Weights of a small GPT-style language model, trained from scratch on English Wikipedia.
Size: 12 layers, width 192, 3 heads of 64, MLP 640 SwiGLU, vocabulary 8192, 9.34M parameters.
Training: a variant of Muon for these matrices, 217M tokens, 3316 steps.
MLP neurons of a small language model. Each row is named by its layer, matrix (gate and up: input weights) and neuron, and shows model dimensions 48-143. Each number is 128 + 24 x the weight over its row's rms, rounded and kept within 0 to 255. Numbers have three digits each. A neuron's up and down rows have the sign that makes its largest values positive.
After each neuron's rows, "fires in" lists the words (lower case) most often at its 100 highest values on Wikipedia text that the model never trained on. A number after a token or word is its count.

L3.gate365:113133134089106121128115150173166128178151128107098187104130135129085149113116161168099138121136081100101115116124159160134136122122084156138153142112101133149167133102092126175128175099101107114125122126130081121112129099129110092135118162114179121137136112120151111089119130165110104124
L3.up365:131146136123108176133131099157127141157163124103081100089099119096131153092118125126108118077153146119146133122195120106133115160162128099118102139127147135115136115117067135135131121127121102123099101136126156138133156105129133109130088168106111117143149151120115088100128143168129165096
fires in: "17" 15, "18" 13, "12" 11, "15" 9, "14" 7

L7.gate517:120092082122134091156123112124129127111084117148100109101114123130145150122107143217146138134157112137124104139181111146115132149136152140135155101158126150128131120136110109143116133084150047102107120125148106163141150152151139159145130170127126099128085148125081128153153154140159122150
L7.up517:132137119150112110110100101142119164159091129145107137116110135119156104133149129124120154164139137181099154130173122120152154151132129136094136135136096120108103185147137128088148104111081095057109116123213113123116119109144108155143179116140096089103124146132116125120188113130133146154
fires in: "and" 85

L8.gate447:152161126145129135106163149165131124121153110141089132137115133100127131127120108133144128108124160166168153148094096125150138144118100108102084159119139097139161137138121184114119122163101149056102087127114121109115133138084133134140099132108115146095132118128141110157145166160087124158
L8.up447:126135116096094105123153134189128143120098126103108109152095124139142099107138112149162151098135093151157144187153162098115137091139115157082149152110121142129141114129110119153150110106065096124135138105184124126114095109115103154106136108135096127113148145141107144131140165125141111115
fires in: "and" 50, "or" 8, "even" 5, "as" 4

L4.gate535:204145143136162152111128125188093116109100133136112140108169106124144153124079147088160090096158108162141125111127139139122112108162162156150157132137091140127154116098094158100103111139118111119102116157125155124136148115135161154110108125139130160157117120144082135117090136109145094089
L4.up535:145154085129148127105128147087121129101154110069133142123138104150115069110097142153139104132123103131140129149147105150120154114111156153144083150132143164100150109097127132148143094073146153073130117174147127160119136129123149126096172135124109087139135167158137159134115119123146120154
fires in: "early" 35, "half" 6, "summer" 5, "late" 4

L7.gate122:098160116147158139089169120098113120103130096101131128156133116148138106126100076136180117101141137096181139125108123132151136141121145127120102130149138128118129091170139122167130159183066157144158140094126084167144153135115162124147165089146108097071140154138173124164119115145135098161
L7.up122:109099168098126105145131170102156164145113134145142156156136143112123106113163132130128146125154129128109144142093097087118167151136101147120142125120087121120132091134161087120175112142104162145130162166068117099103121142123117147178144174104162099114080154153117117120073140100113103136
fires in: "in" 53, "with" 28

L7.gate5:152153120138117101134100092129131143147153120087155164146109115130168122114144149142118106146131101125161088080092117122101102104144139059116136168116109106144160103118114201123111121112133127148114124131176160144113130114125133148107108108122076100115131092095116097140113161118093144153
L7.up5:179158128131124131106142102133147162110137114114078119131167099168117097147131154122156074115132114092186094124126147143090129150099135123085122129129098130119117124119110116097121151087097114073104163099133125129115106112128121183143157139100105128104149167176139089114132130140116117134
fires in: "while" 36, "but" 17, "thus" 5, "suggests" 4, "however" 4, "though" 4

L3.gate100:143123126134098137117161123158174137151143170105126122120131130116118141174106093129155159146106106160112092113121153147114151114122154147135088141156151121134166173099146117142113154132133130166110152096138081126176104181129128081145098138069076137109114152104115123166126149141139109093
L3.up100:090090118121121159130134113159170103159148111112131149130099108141101135193110147137136126124122147167096091128136137144139151125156144147130103136093141108122117150096111136136166152161099130100111133119183123125138127095159094126122106202131120128103090135136100113111134138156151128109
fires in: "served" 16, "sent" 11, "worked" 9, "earned" 6, "gave" 5, "went" 5

L4.gate224:164098115148104103115143108150082132120129090139119120124123101155155109100119110157135129160154112139095139153084139119110100102127140140148117148090114139136121101147131098162143143135103140156146081122130088152096106125138128138136128150138108111192118125169142129148095135106127121121
L4.up224:141123147206156115167108157152140117132110100152106136130106173058087116138135131176142107144106141111113115165123111108109153109099130146124108086112127092106141130139143117155129144142121102134112129124155144077129098104125122133141153136109098087171135135083132136125103111148099129137
fires in: "while" 26, "later" 8, "also" 7, "further" 6, "thus" 6

L2.gate617:107157152116089123133131137148162139171121105138154111122122133156176135154153145150089118124127114093127121175146140142098112122118130138116162144120095131109127107134101130097155096154135128161176106100152108090099152139145133141098101152132119099132138164114118091126156174094153148143
L2.up617:129158128077107139165104080140135121120125120123129115143169124119130118136175143127115139131128098145129147085079140120133141143140157090163110078145116113146097141149154121072208105170104121131134152107092102156122108107084142164159107155125103145118123162176122136138142152135115164121
fires in: "at" 63, "athens" 4, "rokkor" 4

L4.gate197:122163137137102083118125096134125124108178111147149123096126146135138136122172142124137165115139168135138119125102128142100118128166133169188135170107116081120119141151155137085173131106132141123153106127157117133133125157110159113101127100117114202138089176130172123121145147156120137128
L4.up197:083102120106159088119115147152100105138109100115142134070129137152091132131126129127116124158118114137100143109117126141150130126114118152114122116077123126114116164130147110099186158134153119088110136161105141110135137138103099107137135109139126090131160154147166154162147120122133104136
fires in: "career" 27, "life" 16, "biography" 8, "track" 8, "composition" 4

L8.gate607:144129131130130118127174152165135102124150163104135107156168123107151144158132106087168119136109114124149138091123131109067107088144147129170133088157111110122147074099094120146101100104146128137087131115157105111106103157110128140157141114142140119115127129155107115117093154156160115150
L8.up607:151142099129110175135124124115122116143171138129153088139130073117126114150115163140136079119202093128096137137147110102155143140126139183113117098137127102114179111106099152110105141140122095129110177139159091106094129117126128109085106115112163126141128121109166126140121152123095104130
fires in: "out" 34, "as" 20, "summer" 5

L7.gate77:089119104132153119159108136139096086111124118136164099125121137149150147108117125139128122118156077077123111112109136114169140166115118136089121129122132155173143142122139109103114102118156130159142141136106146115123109170157119111110102169122177102139124094142148155165126085117067159136
L7.up77:119075091112130118117167142164158138139139130113120126125157091119139098160127097133109130143139150126176104115142135097107140110165112104130118138156143132094196153115105124143141130103099134077152175167176104116100136155141129150128089144129129120140135152128152104122110151098099062110
fires in: "due" 20, "up" 11, "according" 10, "back" 10, "time" 4